Weights of a small GPT-style language model, trained from scratch on English Wikipedia.
Size: 12 layers, 3 heads of 64, 7.37M parameters.
Architecture: tied embeddings, capped logits.
MLP neurons of a small language model. Each row is named by its layer, matrix (up: input weights; down: output weights) and neuron, and shows model dimensions 0-95. Each number is 500 + 50 x the weight over its row's rms, rounded and kept within 0 to 999. Numbers have three digits each.
After each neuron's rows, "fires before" lists the tokens most often just after its 100 highest values on Wikipedia text that the model never trained on; "fires after" lists the tokens most often just before its 100 highest values on Wikipedia text that the model never trained on.

L4.up815:498517463459472433564534471564467542583523493588526460491508506561498462533454516459468493551539533488533538553574498558465446521501542481505521373422476494471486539384557496502492477548470530483549524526391457546562504601520457578545480447575466532523508524479566519489484524484400409423
L4.down815:563502462507510561497507513523566538490601439472393485503459527464509494589573520567517627417460449444563502471419522433485500475509514387468543515468393556478425491483380453467499508495622492578649483544600467484487511447519513482502406561484527466456536492548510512524537522538586567457
fires before: "\n", " |", " ", "1", "-"
fires after: " ", " |"

L3.up813:517532509475504538487521527503573504430543518611405589488452463538494451512592477471508565548605430557587373521484508501538506513509511507540500551522499486493583509539575462564486447511516521439550468522458460551462545576433506504456457611472394389530545454445474432505535548368472522507
L3.down813:498546540513515559490459470546478556518430502514453459442513526466473378518520375417549508461595473552547511486555470463532504534513521541549534546534523529550595439483588490549563479442464434371529469523462437476508531536483543474459443459483491495507488619484461440467501474471527547499
fires before: " ", "\n", " |", "0"
fires after: " |", "2", " ", "0", "3", "1"

L4.up408:453487508519533546531458463523421505586538628502419492466468489490493558381402470554503513496513558543507520601459489500444513421540542484485491581540522473525495480592563553593492529462463588492496559550457490511562487553456522520435526643468419397518479533517475529544484467459579486556
L4.down408:525546472496518532457442590567582507470459462560512384517481374479458569500561462469449522480556326500489488518600511423572567526436444410472568577453524549536544496522426423519570439584518522495485500459511428521549513516481535476565452483501538499546441539575410509498569590489501476481
fires before: "s", "it", "r", "t", "ć", "n"
fires after: " o", "e", "w", " w", "f"

L5.up212:504561419468476467452484531552462518526467522498533455577532502427482525549421511486565513414490411499578508515494480566493563469585554493430501542523559456555407404545528550492466492574427537565427565480418477619525543600521495470584564609433466419477418522454598471418462547425486426479
L5.down212:495539480600508490554469461523530584497480514523492489470519418514513475532493510597499540512557528467629525503448475477552444608553501460523591522486493543478517605544534567549455401423447513399491469444610434514468495496590492503467413495496479500520588485588471518496451443512524511508
fires before: "ch", "es", "p", "v", "iv", "ent"
fires after: " s", "p", "es", " re", "r"

L3.up735:421547589486551464502512513575472473461501528434478489457460532541539526559552501515469565467465422490495500490498364462532492564493485479478397405490496509463425539439442510490513488517555417589508482531541557509479549552631500474573492480494499533448397523463500623494457533511513529476
L3.down735:443477551516513572559529485443443469512508454483543519498492481556471459520520543539426487513485487494525545470485519541517476458560483517471564489539490534496534435507563528618545490490541430497448623556361574494475484593494531495424565476487508494541582499553587550450560567503524477531
fires before: "er", "p", "a", "on", "s"
fires after: " A", " T", "h", "A", "er"

L3.up733:454468392395497486500543556513511547557525545577486617510569539550488581547576513447500505484544514516531555523484488525443507494461525602477514505476566502546514529530473468500552482506548529424515461403491479543528414529519398448543468482471495487413549581459498451631452492487513501451
L3.down733:510580421546538484527630522504567502558529456468498552409449526513602537608469507449437447538520431395523495470390535564448530551544491499576532522490473453533487520502440440523530482448482476560541481527596652546490460584498480431421590418538492421485439580541518428601438440528431463505
fires before: "1", "0", "2", " |"
fires after: "2", " "

L5.up798:503492496433553552396551535570461521457613473435506589535474504515476585503521463474553486416459515478531578550453545481576444458536567453486553466487497515463560486596448498456473521437526484482491393522437507448434525604530539521512505485500511625425465479422567509441384493466513402526
L5.down798:488507528519384582535426505533470486580476490492440474471498493467604527439527509640512477550515463489539500526511469449443481484480514577561491526501493541574534451568545493523553481543459489452567577543574542430542488445428513531389580485476464482623488547544529492615580433483490385525
fires before: "g", "an", "er", "st", "r", "y"
fires after: " A", "er", "m", "A", "g", "p"

L3.up449:520514495494479450575491623545502517620547579624528482518502432538477528478503505474587516489457588408433494554547363578537476602558389524484521534562524574470472479501413481511513485547453487442429411466436518464552503473440470488454473497549440620412520496559532470481459496507518477581
L3.down449:519485448548477523589414424499562581517532513539472421538476417599474507451493494482555517501547500573497476498488462512508481469526547568412500573480533502519498491499446437423503346579444479484371547504485473518516547498455532499423551616569544536378521470586461531460511625537481514501
fires before: "f", "ig", "c", "m", "r", "v"
fires after: " p", " d", "-", " t", " c"

L4.up551:552473491524441437487528484584514596376465516461487560475562502468468449460382468484476508576428478544598570491525477543406602555504456475498564475484485552460511601592523507441419446565558601451589463582562483586486568578470506513555510457500491531428483464509494426537461447547500488430
L4.down551:559481506546538518530555547448499523576549503429427556516435544522584480576452520421494459484548430430542586494537453444600382571479454503463490527433506494439418544486545530501474526516518565534487526587452449530355490498440593574502506475486497453510431538577521554469541497551582502539
fires before: "p", "d", "m", "f", "c", "v"
fires after: " the", " a", " C", " and", "s", " was"

L5.up619:467518438461532490550494455411500469368492577462534534538573602519488508497436497506476483547556484498470450404516436585559542493555553454531575511477493476549468472530507517457544482492435524505418525546515500561480527470402538527437532463525502501507468507464479486576397541534522593461
L5.down619:526474583497414515530581434478572573469432558568509526593508547515510480616559572468532426493449476466373570476564471437464419552556408482458465489519518499438532611539556507480549496460534491505366474564459475513497471436534550480510424501535474555596500489537476498488583419453542511668
fires before: "u", "d", "v", "m", "s", "y"
fires after: " A", " a", "ro", " P", " pro", "en"

L3.up63:571441478540410417517459484528441486522586480530508493493516461525497481557435478528529441503546476526473519437521585551472530521548557487455523464537462495524393444524595616563504453531400446537456482582446523413615514460441554542542517450625530466509509568578525475558451509466504563539
L3.down63:555482422391608511494494551569539550460538497538487452499538559467538513550487488507459512475451481605495430424478428508469448483487495488383551563475552488491545511582499531472598497570641632455454539472505520532499548519470474459457510504443447468514441448445548496483465429580566368583
fires before: "\n", "I", "T", "1", "A"
fires after: "===", "==", "/"

L4.up261:474460474457448555579552427482495535547465386512551524533512492476422520510485413530509523469495532526426539430499476483484544469544500515446600484593480551535468525421460548491510464489436515470460572437488492482511516461524571510480428519454492456516537492420467559432606514475502545513
L4.down261:512484496501501432568448423506548508468522493511531421609503482559436484553489585518498502557454448554404517552567483522454548466474504583443454380486448533476518555547500555563480559560546475499542499399534485459455454465543488483390451531505423579577494515489589516492561502444431461485
fires before: "t", "d", "l", "g", "ing", "ch"
fires after: " l", " m", " h", " f", " M"

L3.up504:550508515515549418470433575487506471563465504435440423467446501423453375571520434467509511527545541455526502454481420530617549508524473542607439483500555476414459429556490525430506537508532425480481424466451517498453529566557525506577443570448488491534512425542496477496444483553531531572
L3.down504:599471448519541466483437506475492477524454578447440475495469517557544536526586471525554498536535579481473404499618478544486513555547562379471492548382497514533434490549539496437507529461558509571491534470546521548487499477578453601517449551541541393482472504450424556456478526485527499449
fires before: " St", "es", "ed", "″", " K", "S"
fires after: "it", " St", "n", "′", "4"

L5.up780:456583437588477443495522522437530448466551416515454538557527495541492516566478594522454470437520520421511550512537424515513510528593496464472511486481512474488369424551589527589514486612460573541466557439491504455636537558497475529479571498586562451492512528467570448554530505418506502602
L5.down780:534484493442527511470484390485580384483485494549544469481533541458528470483427525486522516399506469478556450460440536541490396494570588451515584473503471453528477520498462530449537390454495519577490502490495439534516492489526452502446546521421474502404503454475476559524470552541548437471
fires before: "\n", "-", "T"
fires after: "==", "===", " n", "es", " pro"

L4.up60:564451457427450520539462577480525534420451469436496556410477527471457445472442481457504516537512450436523326441415460602588556505568454472522494475482518556392515478533511505503474494478453498558485445435494449427500481531522548464517378508507477412518495479470505517534522509505504506477
L4.down60:503520546534475480545430546505544441484570596455470482550488535463454534482559508455571531480577463526499457486487605484438495501554516523523495555450596552546453533533506551486492429474521480515538444608505480540589585504528618534529387411502529573534541468515521453477461470536488498489
fires before: " St", "iv", "ed", "″", " K", "e"
fires after: "it", "ec", "p", "′", "m", "t"

L4.up682:474487497528504453481530477513484526518441410485497525514504547452555510449452463496492487493447593512476452426588422541617477510494451505584627464452509552471541389480465485520400476462459538424473538510515482526478457504531527497471503541499579588501558485413457391481417467475548490429
L4.down682:585442534438561553563383520512471547533533486543424451443461482498435499571525492405485540549525412536557556419606547580507406578442521481473499541504558503480555582551521511476473573415501528508456434484494519547504562559563524476422561554483471421475466500520477501479530520539582501541
fires before: "l", "s", "le", "y", "ul"
fires after: " p", " P", "e"

L4.up187:506475498491537432390503534491559505569540462512454405502403410477447521550439555497506533508546507455510527605541521510534462586424455518472568473448503508502543497433445417533569456591573607531524588476478520519534430515570458476521497470452522430430570421553513442469493560425581549480
L4.down187:430514467490434470521468515491561537504540558543407517442505498570481527522475561499492474488487435537457554653439517499489595559482539558518535530567433475379462464486465465510494470497478498547532492493424489479474548479502430492445375567537423539503499448488599484461556482456421617559
fires before: "\n", " ", " |", "9", " A"
fires after: " ", " |"

L2.up443:446524555478467517542527421524549544485469506632530451477435451496442597516498532500528519417532492619508486486573465544386485481473492512407528462432522507551527515512525426518500505518497459509478451494518434531517523586479572466555432492630410525547529451558446494516606544454473481541
L2.down443:514484492497515480495528494553518448457487569505591524483465503554491508459597455510532549526580468507454478529488458589434466532441521550517508543428545494589609414518541492595517436443507528462540397460525489390448458402581521545528555482570517531536532465420448517499500478542453519507
fires before: " ", " |", "\n", "t", "ent"
fires after: " |", " ", " c"

L7.up73:535493451461460445479418539481483462543520508468547541501504496557536482530476426461569474504414492442483449516496490434464513527558400528510557428466456498511458316457557515454570502480563527576478541436446525566514523505549510481369536469528519576491465551496483462548398523504575514488
L7.down73:506486505608387429537506505606528546529403434483483495488537518392520530489470616508495517407494485455405510578428416581421576570480524606535593501565541601497482498486467479450511533544467549476438496468445400555534488510484408546444466604547525515537568546553529583500588450485474498473
fires before: "\n", " ", " A"
fires after: " "

L4.up234:464541526525476494650486530474434469465516604481562513561521543546515507458555491527543566511436589518518539540460471433411568451540556481544540561447542633502415474452512507544591480520457476532459416545467492530554527412394455441429654503465501490553566499459499513464528466380544472538
L4.down234:443487476516575451468512496491508422486457427439582416418488602603441508480492512404546448483471458479386532483451396446497576397540461497474511589398539545471372487516519442501533484534491521547442494529504483495450507549394481494499532555511549476518383446517458488527507504516494435523
fires before: "n", ",", "y", "ag", "e", "al"
fires after: "e", "o", " a", " e", " "

L4.up385:548420464387565470417569505570505495408437543493425418515503556533593415473504465451455470594520509485524530586460517475541514454519428445460553512481521504574496532501414483522427541563548498488440523536468501509496453522492623588408433563500510527473441427442475450419586580398522518530
L4.down385:619527501461466474437571479517492559534542574486451451470455490479568441484571487424532419527480423539464550567414488547475465456454487494443520490478480545440525592515470509568580573489521441529587603544466423513489505523463517515496469476554531531501365503504533484472553515572498465526
fires before: "=", "==", "C", "I", "===", "•"
fires after: "\n"

L4.up257:459519588489418440434499583510529538464538533449504505521563491489534596447476493556533493511595570476549536567456468428444520361501577512531511473426563543491530485575483430514544524413437521460519477490422533436492589476475456451463424463493528579518533467524563433537594536608467437464
L4.down257:550469538479490510450492475461586556474547558531463527518510496511466530499447478584475425618476517495482541544453492450465466580422460498504467539499548462417453525495450487511546533514426498446515568568495498475474554473544485441562469467455560501540543551528547406521459453568515585440
fires before: " ", " C", " S", " M", " B", " L"
fires after: "\n"

L4.up765:444506524475473418581527496576456469405482480512473500466582443456556496441560474456535613575525521511485513453407537526525546510485454596460467376537517479601582564486398510514448440483503498528506494474546448493508503546540507507433434470458487461559396492509470517458598505531490476635
L4.down765:386500490470507557511462444498441483452504470501615444485478390532517454521416566487495468453504474482503546522503527424507565521468439451434450455429542354516408556512497553546447552561551440540406474555460539434499559522588492430578555495471579451617529467484517539497474482567530516367
fires before: "d", "and", "y", "a", "v", "e"
fires after: "or", "r", "e", " S", "re", "s"

L3.up826:474566503505460518551586530504405440525481449445472509473453511497508530586535595564517606496471494599540627474550443469475532431454522511491456461451475570477540458453570411529589414535549410495432538453478487499476507571453531484430377468520582556591581481460468467550471510527577499526
L3.down826:419450548434505544477485610531460596518464534486401456555493423513524477516497482529484534508547462594478467520565554505419549531506489478596454484530535510482536382551375582467432453452475416430517581493488522558445453501535511403395484535447581507465388455568577517527522479633466501547
fires before: "e", "1", "on", "ion", "b", "or"
fires after: " m", " M", "i", "m", "id"

L2.up380:547440600413436498581506584605582558495537526550467425431458519498517415415509451534512528625478558470551464560504568531495553437497492459520552479409560591482509545570476536580440555617558474519508471428477419477443537484474480535522497443574502534505399539453514480463549547461544566505
L2.down380:484480487511484483557545406530516521558489514519505524519453544514552495509489574490406570501431485478580448480529563522536543460519512479428433461465500465579470629527469603657373558469432370548494451418524553568523501441480462421461490446524543433470514420536519404458577352459552486548
fires before: "\n", "==", "P", "C", "B", "E"
fires after: "\n", " ", "=="

L5.up640:494486493490497512474485578441473471407609568596595378517467548387463521508447514389604478417485561449581511643560524433464432475528489444479509533429518470583592494463514404496493506405563494498575516473549412542520478504423446555552563567412516598485505424522524487505444540489524379555
L5.down640:455526534514535454514441520432566413551543466413422472580486486525468436494533423436445536445546599431474469508438508507470515524533567482450490604433466468426517499492515465448461397466451504585587490505574562476519508542506499477496594448483638467485513454645550487543595472544452548480
fires before: " |", ".", "2", "7"
fires after: " |", " ", "3", "1", "2"

L7.up63:533486534474517573553519603530484556506548645495479569474515505458603468555492434452498435480520468495502550421493448546483540455530516521456502540535500521527518504605520527418428526451539470484540558518470447548434481580528529574549461512516500413510437580442476437511461441495505491449
L7.down63:420501522523392489573474485467439435461493489447430419611517584556385599578513449441562573520534591586465468570474504460501560522491501414555495499466532454446482516533504497499482457473535434520471530498458469496551464475445516545443426550543537431524492541464461631475466491449498448487
fires before: "ed", " St", "a", " K", "b"
fires after: "n", "it", "an", "ol"

L3.up517:493474522475532472509480547440486421577501345502586546527547479512364476486436494467472522487539518584525515586503483567462487566547401460447492458543468541436490484463399481466561513571491443528547559502458459531434552406480521521440533430490543512454483558487440548455547546459496506545
L3.down517:444436479499465591588510469507494537502534541576526473454547471445530449415423511552461487485456470561540500545411410572475536437547556584461465516541517455499545518486498482502434504449526444464483486499563575586500540570483484548487523513483524547566552496524548439555547429527480411469
fires before: "ear", "at", "ou", "il", "am"
fires after: " ", " f", " F", " t"

L3.up852:452516430503563495460446540570450473525530514476511399490438507467477512519590523409511403540495483520467536493468554465512521508620574500495505563450544476542446485586537402516601399548437536485460377508530517461526492519445589474480496591391530514436572488487464466537530536436488503528
L3.down852:466628522479532504455560434452507547554537527502501547555466565542501445535541470516546434493460479514503554610519565578453515540581555427528440472462492577520513497567497479559478471552508452533424504534586523503477557505485506525490506457534603489470504474474477409527417570524445676404
fires before: "e", "ic", "el", "or", "t"
fires after: " l", " m", "l", " L", "et"

L3.up639:474510546471521528455488523560441468526508478521508487617619509405486521567525535479581487424530492555494460541437560528487562507491509558598435498524523529518452485509485556442547418513443469465465362508488488553530452510542584443506559512556497486551433457431479508439535571511403519497
L3.down639:511582559470620552561541548502528502597530523512510470515430523540488467479545541545501530494415484410554485451531603424541469525472506411467599573471517464501435466492475498554493504552452475452571432463568399503507518457475438467495450455483537491487416544470509473577462513469533552559
fires before: "e", "is", "ing", "es", "el", "f"
fires after: " L", " l", " D", "L", "ist", " C"

L7.up87:533561488434601377549531480518482452577441501382603400447406453507490530499449471474473425460513486447561554437474450448544462473454444457624489475458442451488452539480578414591474522377484497490495499485476525558512485450584608492442535517497554601488505410528419495401552481496529483505
L7.down87:429401514585447553476527506522489487507561459559530409525513484509431525480617505459357482488473508542414537431529563507478527539515538501432533518534560466462550506578452488523560491473525493477540427466585492593554583539517442511417476531434508509486557448526551568420528417433508622450
fires before: " ", ",", "ș"
fires after: "u", "9", "1", "0"

L2.up513:495516530472426493465573494483480532575560450464538529539493556470613418456411508493449499476407478481460443482531464497648549500580500481528518590508483541445526434458402520508476478545496561528401551518602421510542531454477498489519505523528491504530507529419483512466531537493498563503
L2.down513:519526469566464543538481447559456492539537587508479506554496418538602442489551545494515494517462533597513460450515509525460508478560453515473504554419484545469487524448465537524477475493455429503543563474516467478489465566507512533412387610503541536444472602445536554463517406533538543511
fires before: "l", "d", "ic", "it", "le", "is"
fires after: " c", " p", " P", " G", " C", "P"

L3.up340:437459460418490499580589521441458423520453499517528560473590347477562482496479576444578526567488509544489559538445470492488588436572549510484409538524523623484575472515458556591481457453472478522478446447448531460430438483591542494543491451497547432455457506524411490428501573484518512555
L3.down340:454496531440508543453540511483437384522485494566432529542537489436570513474544666436479422513554462439501541460462456470459470549457506454453406508432519485505564515480433480552474497445479475464500619431473482466444494520589555565510489464426530445397492430451509494433457522533522499530
fires before: "e", "u", "at", "f", "n", "ist"
fires after: "t", " l", " L", " M", "om", " R"

L4.up703:506456563488523469487525467592470510511497517553461527581474533585514508471515502531494549409538475529505524432490490461545515529577519544547525508525475493542579500585462478473490517443542647486526449513502447389467649491552532515556467384514476569448547490551584502556513501449485443516
L4.down703:580606471554513429454479517479604536514510470522472584471593516504449501454508437475454512548533513439511571554490533567483493518413558514425459515457513505407430459506540525550545544465532445484489483488479523526526492542535517541577544512575417560516537564539487516456528508606440527610
fires before: " ", " B", " M", " D"
fires after: "\n"

L4.up761:407450480449509564550548511489496427491500571499629506528506451457483554455417483550544504507532536472468578510426601479478550553451453503472516431506477507529551456524428598478400491461509538505511531550511397433467612506545521451587515512524417434498416578432534558470484501357512513432
L4.down761:499500387542451577435471500535531520435402394390505513512466482491566505514475516446528511477500508506529459548562621543546495487467528464491496416499498508511444563489542507509605522487474473496572557535558495469495472544571492451507469549535551505463437595498560539461528561448511442463
fires before: "d", "e", "a"
fires after: "or", "f", "if", "er"

L5.up527:437537511406491456472485506460579513600487458468548475505533430462453500487494464543551486583489474583511523494470562528593678392551520591405540465485563514475527535628490475627466568434540542527397398503447546424529383513570520436526502502460472479400551551542551524504525523476487502401
L5.down527:537581610462424525554502497381606576546460461427531507527479529461545498568485516535529500546511539464419566334469548523543429486609513503506584574468539531469559537569445620472433527425545495452508500530476566485519434521503543589489452407483467425443535570506555500443523508512498464391
fires before: "ent", "e", "g", "a", "er"
fires after: "es", "r", "s", " w", " ", "p"

L5.up130:505588505401504476488478551520569521477480469481464530441491464524489524426531415544427581504512495503473542467498560534568383557572488541517466465505475555442545481508542494409529475473532535509522469496491512564430490573502578418567502526426529412571482534414486573507469503465515515415
L5.down130:483505454442525625467479470472470412459377583469512550484472473563522466456512478466493509505507403542509468485492543542572565534491516484504466501527469544508553578595445493443514531381475478475530436539406469573547463465489459453576508503487498469491505489457386607547404429412637570418
fires before: "0", " |", " m", "5", ".", "2"
fires after: "3", "6", "5", "0", "2", "7"

L3.up593:488499479434526422519425507472448420469449484565459491558469461477476425493412512581561542542579459434448427501533434494571541538512453518378482468544509483478459444491576600446423524589563446485461437415502498543544507587503563560570424517536492571506459513600445456536416519459480493606
L3.down593:488430483458453444511440418510481568495485570445583438480484490432516558503460524468512553526421487514495500534572440531547503437482477541485539573547574539545508612514473491500457539494383481442505527427594413460420407442595447480557495498539506431444487497466536567518498492465529513510
fires before: "\n", "I", "T", "==", " ", "-"
fires after: ".", "\n", ":", " "

L3.up204:445465479416457588436564548504515538567493500445550414508473570508421511456551463594527479456476513368462549554462545506527547524543505540506540505512507503502500522485498406422559514467518578416522442517538457320502515584485445491447374520568534556521484446485458474495508511527507495462
L3.down204:433502502370486551399514375406564548490575435469528441515508603564521455503501514484477502512504555505561535423608564544432459474469536498441427507495595524485514466640590598557542508570520587552508439514506460531481500469490508596475574488481489475413519478503490567454519563538473549471
fires before: "e", "ing", "ed", "ic", "t", "k"
fires after: "l", " l", "al", "n", "el"

L3.up775:525583541386440387476437500477549478552504486489501553577504447499449454570418453467553579515475511462519523502608503469541552469442547478484453362448462448524463429489406558551453427475512459530513471579612474522510491538545522485458523409490491514518497603420520561407410434466487632543
L3.down775:478539403585492533578584492503549569512500548464405524562482502512464500513443500412499525550458442506542503458517521594539463347582579469495440552497518457579535478495549576493525539551482601457515529535501570528484553551503559446506515458477487487475523479464554544479453518484491550456
fires before: "e", "m", "al", "d", " the"
fires after: " F", "f", "ess", "g", "F"

L7.up444:557522430477530490505552468510485524532408460437467504527438501488532502554450425540538574488560459460531457572520472468466553545550555463538487482417591439509478499573516472532471482452526477417463573509487499484521452486530536415453498516428470498479411512547516443490422556530434516480
L7.down444:492475530525435524544428512508530505432429430586514512467479427455532417478447453567419559537506540511472373450507447566548502533541505527525428484553459623526463413666566490465536499553401415548458529474522481490576504586512479562512470487552519511404397498562539494446502542507421589499
fires before: " |", ";", " ", "1", "7", "0"
fires after: " ", ";", "1", "0", " |", "2"

L4.up730:488498560541489507455506565556437441475575487493516475499507457458511455563454471536506477468437486492526479453569446502558532514459405609481529437529446536516473481510493596501534490557478438540516462464459594488553482445409567470496477388495484408514450463513529518489451487455504462490
L4.down730:492596548519464504521546401640483508471475535510524462529467491579552467535539594502445472486484517496475459574488488528502441470547484574445521553466457446527447477500480587466502503484518563493440523486460511542543549463458415427546516502475469521429469488497547470475497452597538449556
fires before: "\n", "I", "B", "T", "-"
fires after: "===", "==", "5"

L3.up201:440532558553517493581476591630479541479448511445459497461524556565476602487546472502511556537462439465459569470533508545537540490500461514496571580403505633449521403404520551539549490480546475574544504575480542496501503518492503533431473562465499578544544445382455513578352477458440445538
L3.down201:426424452497481454443433436507480521493475461518560509485511589514494402392491517490497579494517558515508428522621487428520482453494515541397507518600508523438500538474477541511541499336487434482436392468445460423420524519562399547509587538501519511539451475528538502470509572554521422587
fires before: "y", "ag", "e", "d", "on", "-"
fires after: " m", " M", "M"

L5.up843:343507566434511501557528474424440534545472532466435499499495387489544538545494441558556529461436508509491539527496534499580501472481638462485455539487510435516437509552435572501437422537545468569554444385568504516530470501436541507471489537619483528473453479487454508493544532568571545483
L5.down843:516484546403530458537453492531539467537493531489469507454485381528548547467416420496556536444451481522493600506446405503583504571412444528531526527399457510476570541571561579503457385539460578540526551441533446502553428392567452458561482522460475490478476526486402550549500517583592532539
fires before: " |", " G", "%", "|---", " L"
fires after: " |", "s", " ", " W", " L", " D"

L4.up612:403432469462481513539549518434479540492532563469540520505536436463460489509573549409443480615479493534520553528476413481519509463518557608492485463521479465470443459548484530508510576502483473477425427562515560482518567449563533465549465517501555505535581536524520502443494524415470558464
L4.down612:508385468484481556501530464395507512479552489524433440529456486443458414410579455391433506467524470606518508536509439478548438542557591474489477552582488402529440501577441499542519537458495531454483535526677416494525463539436544581529502506528488505474507433609426472463453534513562512480
fires before: "k", "ation", "at", "al", "he"
fires after: " l", "l", " R", " \"", " (", " L"

L4.up585:537526597453489541473522503523572501521427476497509501541500496558507449312502443555469433508491543402570470474458464515443519479484510538483596450459370525493490474511566511453616515508455427489457557496497586562527447484536620368405480560417540541529498463573396565478537506407498504500
L4.down585:526535582535507463537561536498550441576498485506528461463494542484511510576476574421483490485430542412470419488460541586519488398522397473448502464486492532467540485519485502493519610485532512527576444538394496520395602444510540480394484450448465552549524538497560464485620516524373438502
fires before: " ", ",", " |"
fires after: "u", "em", "4", "r", "8", "o"

L7.up398:486531450491521484589509447593432482563507436548634530498490428408512530422479513559420511496510548480527524548534539486470555405432446498476463518468544523452475383477521507547467480514452599523490601497484412485535509410515581519516523507466563499478474533516420438548545405497509477480
L7.down398:553435555465532560457382527511510427523513458562528533529408522520437500460562459511484507514531493484593451524553505524508586485430619456490522425572349437552491456413434523501529418579457551433510433490516460462459494596435513475488457475528501465418519441512418509469495491489478508524
fires before: "it", "en", "an", "i"
fires after: " F", " W", " w", "w"

L7.up641:570437527466521444517568549490459507506452652465500527549494479470485443514454465514483492593522433402465543470443484537401592434441559540571544476484436518472458475511484537519539446512455515449624550415474497576574515482498401531458410513492575519457447528508579489409621515475422523597
L7.down641:504567560388560526544539488457525549498491459513464486507461472517484508491470452479536452456466511596544526490468543378442435426364544457562564383469444518539549479592546619583598489499515479452571534500506552483439591542527514441514538442506558507468502433509533501508511494530545526583
fires before: "==", "al", "===", "|", "="
fires after: "\n", "t", "at"